Weights of a small GPT-style language model, trained from scratch on English Wikipedia.
Architecture: rotary positions, no biases in attention or MLP, untied embeddings, attention and MLP in parallel.
Training: a variant of Muon for these matrices, 903M tokens, 6887 steps.
MLP neurons of a small language model. Each row is named by its layer, matrix (gate and up: input weights; down: output weights) and neuron, and shows model dimensions 176-271. Each number is 200 + 30 x the weight over its row's rms, rounded and kept within 0 to 999. A neuron's up and down rows have the sign that makes its largest values positive.
Before each neuron's rows, "fires before" lists the tokens most often just after its 100 highest values on Wikipedia text that the model never trained on. A number after a token or word is its count.

fires before: "\n" 52, " life" 4
L7.gate65,208,181,211,195,206,206,192,150,218,213,190,223,255,154,177,228,167,172,237,181,199,211,165,228,226,163,220,192,150,142,175,206,189,207,175,145,229,246,242,153,246,235,186,179,188,217,114,172,241,199,276,237,211,208,180,191,208,225,144,198,271,238,226,187,186,196,194,207,222,190,239,192,243,177,192,216,234,232,184,161,224,191,179,267,210,166,184,194,171,180,240,238,179,152,211,187
L7.up65,194,212,213,188,173,135,176,206,209,188,209,202,237,151,149,218,193,163,233,186,165,218,153,188,207,205,190,152,180,233,173,213,196,178,194,206,231,181,144,217,247,184,110,163,196,202,159,174,195,200,235,217,228,222,240,199,181,176,191,239,210,199,214,223,219,200,225,184,226,192,191,187,219,205,224,209,239,163,239,229,215,193,202,192,177,233,183,157,175,174,170,255,191,261,205,194
L7.down65,164,171,179,193,178,199,226,225,252,259,194,195,250,252,186,132,223,164,206,186,244,219,191,196,210,214,258,174,222,225,205,152,221,230,227,195,199,168,239,201,235,215,204,238,195,178,232,242,217,220,190,180,240,182,218,210,226,125,167,196,200,258,166,210,220,247,241,172,167,209,186,211,207,192,185,180,169,181,212,189,122,265,173,181,149,178,210,182,196,233,200,249,165,211,194,168

fires before: "\n" 27, " The" 19, " He" 10, " In" 7
L6.gate157,215,151,209,212,196,164,267,195,218,164,162,212,259,206,211,175,200,165,196,209,175,116,217,215,138,174,160,225,123,183,213,178,243,215,215,215,163,222,181,193,197,169,255,225,172,184,204,252,207,275,219,221,187,182,204,195,216,187,221,229,237,221,167,199,250,242,234,259,203,229,211,189,183,179,203,238,200,264,222,225,160,232,201,212,154,188,169,203,218,152,196,249,195,202,156,200
L6.up157,185,207,186,200,217,157,216,231,162,227,206,172,309,187,160,211,213,182,181,176,200,195,180,231,205,204,232,207,176,221,256,230,174,210,206,203,202,178,195,190,211,199,226,175,193,281,131,214,213,177,179,171,178,145,235,191,224,211,261,181,169,183,166,235,205,216,220,188,215,195,257,165,252,187,203,236,198,220,204,204,187,240,219,223,192,211,256,203,119,200,196,230,190,166,215,181
L6.down157,198,217,222,176,256,192,185,180,205,174,152,198,201,185,155,230,170,185,152,191,200,168,172,213,126,166,172,197,196,146,173,197,183,247,247,192,143,189,223,202,251,194,150,172,151,152,256,240,232,254,190,192,187,178,243,180,184,93,234,192,237,216,192,217,186,242,186,208,188,215,204,188,178,157,251,238,177,258,199,162,177,165,115,185,195,203,189,197,183,183,252,178,212,219,140,175

fires before: "\n" 100
L7.gate188,216,185,274,183,230,255,162,187,166,255,226,234,193,189,200,214,157,161,158,214,200,189,205,200,177,181,162,211,188,241,205,180,230,157,207,227,183,186,167,192,179,261,163,169,203,168,205,203,206,180,173,182,170,204,192,262,167,210,202,188,244,216,225,190,170,244,163,232,213,214,182,210,189,201,218,200,219,208,214,203,185,162,197,172,231,221,209,239,224,178,234,164,200,183,282,161
L7.up188,182,181,214,164,190,169,175,186,176,214,201,197,254,181,179,248,210,203,236,198,173,210,209,194,199,231,136,203,154,229,207,215,209,196,192,192,205,236,192,229,184,213,211,239,165,217,202,264,219,217,210,207,221,154,152,172,255,202,223,149,205,185,228,212,172,203,142,189,156,208,183,173,254,220,181,172,209,229,192,203,225,224,218,164,188,182,245,187,218,194,179,186,210,153,225,199
L7.down188,167,225,225,225,213,181,234,188,163,175,213,217,210,176,181,201,259,195,133,233,231,191,217,195,215,245,204,251,184,200,122,239,147,247,234,206,178,185,179,200,141,184,216,232,143,172,204,180,183,227,213,179,297,168,255,246,180,68,161,197,216,226,234,223,158,198,203,157,206,196,187,250,198,115,219,218,178,132,170,140,159,222,219,243,222,199,195,228,227,174,184,216,211,205,155,194

fires before: "\n" 81, " " 4
L3.gate435,207,227,205,152,209,137,198,247,186,212,206,195,211,197,151,239,194,180,209,219,161,156,210,182,209,157,189,186,210,278,227,181,211,209,232,161,169,173,180,165,175,213,216,191,233,249,168,131,203,176,210,238,231,229,224,185,268,195,213,233,173,253,227,241,142,215,203,234,243,232,225,237,209,198,222,189,236,181,175,186,175,189,188,174,183,258,190,190,159,184,222,243,237,148,181,181
L3.up435,251,144,203,174,179,230,183,177,223,186,240,193,173,255,177,272,192,217,205,231,158,225,145,164,214,241,194,165,202,213,212,215,250,212,226,239,225,193,209,217,229,192,235,154,244,191,177,230,150,211,222,186,226,198,165,221,222,195,217,228,244,186,214,280,118,148,211,191,272,200,209,198,169,199,216,210,162,164,207,146,188,192,236,166,183,210,194,233,226,291,170,172,213,233,160,180
L3.down435,238,159,206,223,253,174,183,195,132,218,208,198,230,203,201,215,133,236,198,164,201,199,200,196,200,214,192,212,240,206,222,190,189,226,185,182,165,229,239,198,224,154,177,217,224,193,208,170,177,170,156,227,233,190,115,252,201,259,215,186,209,238,203,164,208,154,172,220,208,202,185,199,141,203,161,219,201,204,182,210,176,207,166,198,218,235,174,205,182,229,176,221,171,157,150,205

fires before: "\n" 100
L7.gate433,165,240,182,196,217,176,236,193,175,302,238,223,237,161,208,188,175,202,222,177,167,156,191,206,199,194,167,153,192,120,186,206,214,177,208,218,184,196,228,196,281,181,215,148,219,209,229,216,233,182,246,134,165,154,202,195,210,159,192,151,186,200,208,151,248,162,200,234,197,219,202,214,213,231,194,190,188,147,241,222,186,219,179,185,181,181,173,167,180,146,173,274,215,171,190,214
L7.up433,218,192,239,207,159,176,190,227,189,239,225,198,206,215,252,187,186,174,225,225,197,189,218,160,213,191,181,235,199,227,176,197,134,166,253,229,178,210,209,181,222,160,188,193,210,211,210,205,216,231,167,164,136,146,182,247,226,202,168,227,167,171,211,226,290,208,177,209,207,237,224,236,262,209,184,222,204,216,185,256,191,194,171,214,189,199,196,208,173,201,223,228,209,207,210,173
L7.down433,208,231,247,288,223,190,244,171,213,168,212,212,192,150,224,206,198,187,195,166,125,190,191,216,188,237,262,181,198,204,225,180,178,203,221,178,206,208,161,192,167,225,197,238,149,210,204,159,222,206,239,233,214,216,208,215,210,143,208,246,178,225,230,241,187,164,193,212,178,166,195,246,185,189,204,189,212,213,210,180,225,253,185,191,181,148,183,224,157,197,169,216,198,175,185,232

fires before: "\n" 100
L7.gate549,236,255,261,206,229,187,225,239,186,184,191,211,262,191,196,180,185,202,157,197,205,166,185,244,240,201,182,223,202,212,210,152,188,218,223,226,171,173,190,182,211,169,231,203,231,211,134,182,235,161,177,201,196,222,233,235,208,163,243,220,258,201,230,218,250,256,210,239,216,187,220,217,220,185,191,236,204,215,200,183,216,206,245,165,195,195,224,166,195,107,222,183,202,205,219,195
L7.up549,235,250,250,251,218,146,216,198,184,230,151,212,254,178,184,170,232,154,155,134,177,160,191,278,186,187,198,221,226,194,219,204,196,198,218,283,185,183,226,162,181,193,189,241,172,207,222,175,187,207,220,158,174,195,210,206,229,286,208,229,184,204,243,208,197,256,158,199,195,190,187,241,203,259,160,220,184,228,167,187,183,257,200,172,167,181,207,166,233,142,269,218,215,195,159,214
L7.down549,140,217,233,222,207,140,237,188,225,169,146,197,159,196,176,181,201,208,173,139,136,187,212,190,167,213,190,204,200,240,150,206,195,251,172,235,230,181,199,209,156,174,191,222,201,177,243,174,198,210,224,176,203,234,205,224,229,49,176,213,197,149,258,166,181,174,190,215,166,259,174,225,195,245,252,175,141,204,177,173,193,269,208,232,181,182,155,156,215,212,174,245,195,215,177,219

fires before: "\n" 38, "|" 24, "-" 7, "al" 4
L2.gate373,222,218,216,191,212,160,226,236,232,164,220,195,245,218,226,210,256,201,252,226,240,194,217,213,190,171,190,219,169,204,203,190,190,220,197,214,244,220,182,213,151,203,235,148,174,208,165,193,197,217,200,145,157,228,191,224,131,172,176,178,224,222,188,187,212,289,172,190,215,280,206,205,182,188,177,235,239,176,236,188,205,190,163,149,196,216,266,169,241,166,210,189,161,266,176,197
L2.up373,253,192,170,190,216,182,210,202,169,264,236,186,220,162,223,205,254,219,235,237,221,167,210,185,150,199,171,174,215,183,214,229,146,205,210,212,187,226,221,191,190,151,254,190,177,171,178,181,182,231,228,183,192,198,169,148,163,209,211,256,227,210,200,211,244,183,164,201,240,259,195,180,251,153,235,220,176,243,196,180,180,248,207,169,184,228,196,194,244,178,206,153,168,247,227,151
L2.down373,251,186,231,213,213,220,194,192,175,217,185,177,233,194,198,163,237,188,179,176,249,173,164,229,184,187,266,182,171,240,185,192,183,198,265,190,221,239,226,207,192,225,240,143,147,242,234,226,171,271,197,217,126,229,175,191,166,78,206,195,249,175,204,198,177,236,210,148,223,216,217,230,175,172,241,212,204,194,204,201,196,226,175,122,197,154,209,179,182,211,225,188,176,198,234,114

fires before: " to" 16, " by" 10, " as" 8, " in" 8, "ta" 6, " at" 6
L4.gate753,274,193,200,207,208,196,200,197,173,175,115,193,203,185,170,222,159,195,181,201,152,203,224,232,215,199,203,184,174,201,196,222,179,235,192,183,199,199,202,175,232,238,152,204,227,195,250,175,214,227,176,176,189,172,178,154,173,198,223,199,200,211,234,238,202,209,209,242,226,223,124,222,141,195,195,211,251,188,229,250,220,246,184,195,170,221,138,194,216,211,194,209,210,236,234,254
L4.up753,242,171,180,207,187,170,201,200,229,187,208,219,193,217,200,199,184,197,204,177,226,203,192,185,249,232,208,209,175,213,188,254,161,220,153,168,221,188,212,229,233,204,221,182,225,235,210,166,196,170,146,185,178,208,170,158,171,235,211,199,160,234,255,202,245,175,180,248,216,202,175,233,136,135,205,207,176,199,155,280,207,187,195,196,240,160,201,184,200,198,134,181,208,194,191,218
L4.down753,162,174,215,239,192,185,240,216,242,224,241,228,198,212,229,151,161,181,221,198,205,219,203,259,176,135,196,183,203,265,197,146,260,261,194,192,167,198,183,209,167,218,188,208,192,206,191,168,234,159,228,162,172,186,150,201,194,114,171,205,202,250,239,155,217,156,142,140,238,221,176,237,189,194,153,201,180,218,210,186,235,220,247,182,196,183,186,217,159,163,212,186,193,223,227,183

fires before: "\n" 100
L7.gate359,199,183,210,205,191,158,183,218,161,181,233,227,195,203,203,191,172,185,233,173,185,171,192,178,203,233,250,186,202,217,204,200,214,238,208,197,257,213,226,218,254,174,221,192,213,151,168,170,178,259,188,157,209,157,188,222,163,150,241,231,222,182,190,163,195,191,189,208,109,165,204,204,156,140,153,200,271,168,167,182,164,210,215,186,165,159,186,232,244,164,227,238,193,216,248,198
L7.up359,220,189,222,219,215,216,239,209,178,216,182,236,206,227,220,206,184,219,223,158,178,183,174,223,228,171,184,176,175,195,200,170,186,235,151,189,216,106,176,221,246,174,216,179,199,217,176,208,151,213,182,202,178,210,141,260,145,170,169,232,206,154,213,196,213,212,225,183,145,193,260,205,193,210,225,232,151,246,216,213,151,265,180,167,193,183,175,243,199,110,211,211,152,191,251,192
L7.down359,221,207,194,212,228,159,199,182,216,154,212,173,235,202,199,212,256,204,180,151,192,201,161,244,252,236,210,164,226,169,208,221,166,222,244,174,206,193,216,233,245,223,241,227,198,190,193,160,197,227,203,176,201,230,253,155,184,164,209,246,188,159,170,195,199,175,209,144,143,137,215,197,197,228,209,213,182,225,183,217,169,182,179,131,208,195,174,199,158,206,247,210,196,143,171,193

fires before: " " 59, "pe" 6, "ect" 4
L7.gate735,168,242,217,174,185,194,205,195,235,212,270,161,246,207,224,168,187,227,172,226,171,197,210,211,210,194,157,208,243,173,235,248,235,155,174,208,168,200,207,208,205,215,156,214,194,209,199,239,143,175,225,211,215,277,168,208,206,155,200,211,223,189,176,252,244,215,230,233,237,191,251,200,190,144,228,206,217,177,175,179,265,177,235,202,130,217,239,199,189,201,213,197,155,193,240,212
L7.up735,164,250,230,183,146,163,172,194,246,199,233,215,180,219,240,178,191,237,179,214,232,196,220,152,182,170,178,203,235,207,204,236,238,188,195,240,190,183,221,199,201,203,143,217,148,234,235,139,143,237,168,217,198,217,149,181,193,309,197,257,218,225,221,176,193,218,217,222,180,216,191,203,175,184,219,172,127,194,196,182,224,185,194,191,203,173,207,202,225,216,200,224,183,263,213,183
L7.down735,177,195,211,209,176,155,268,182,252,172,215,182,235,197,173,212,212,196,186,170,215,208,231,229,158,191,200,175,222,249,200,223,190,225,178,275,148,210,193,240,191,204,187,244,188,189,209,147,162,237,164,191,216,161,162,139,187,134,182,204,206,203,212,169,189,221,182,208,188,250,185,232,156,185,212,242,167,236,165,176,180,201,157,185,257,213,162,119,253,226,144,224,180,208,226,243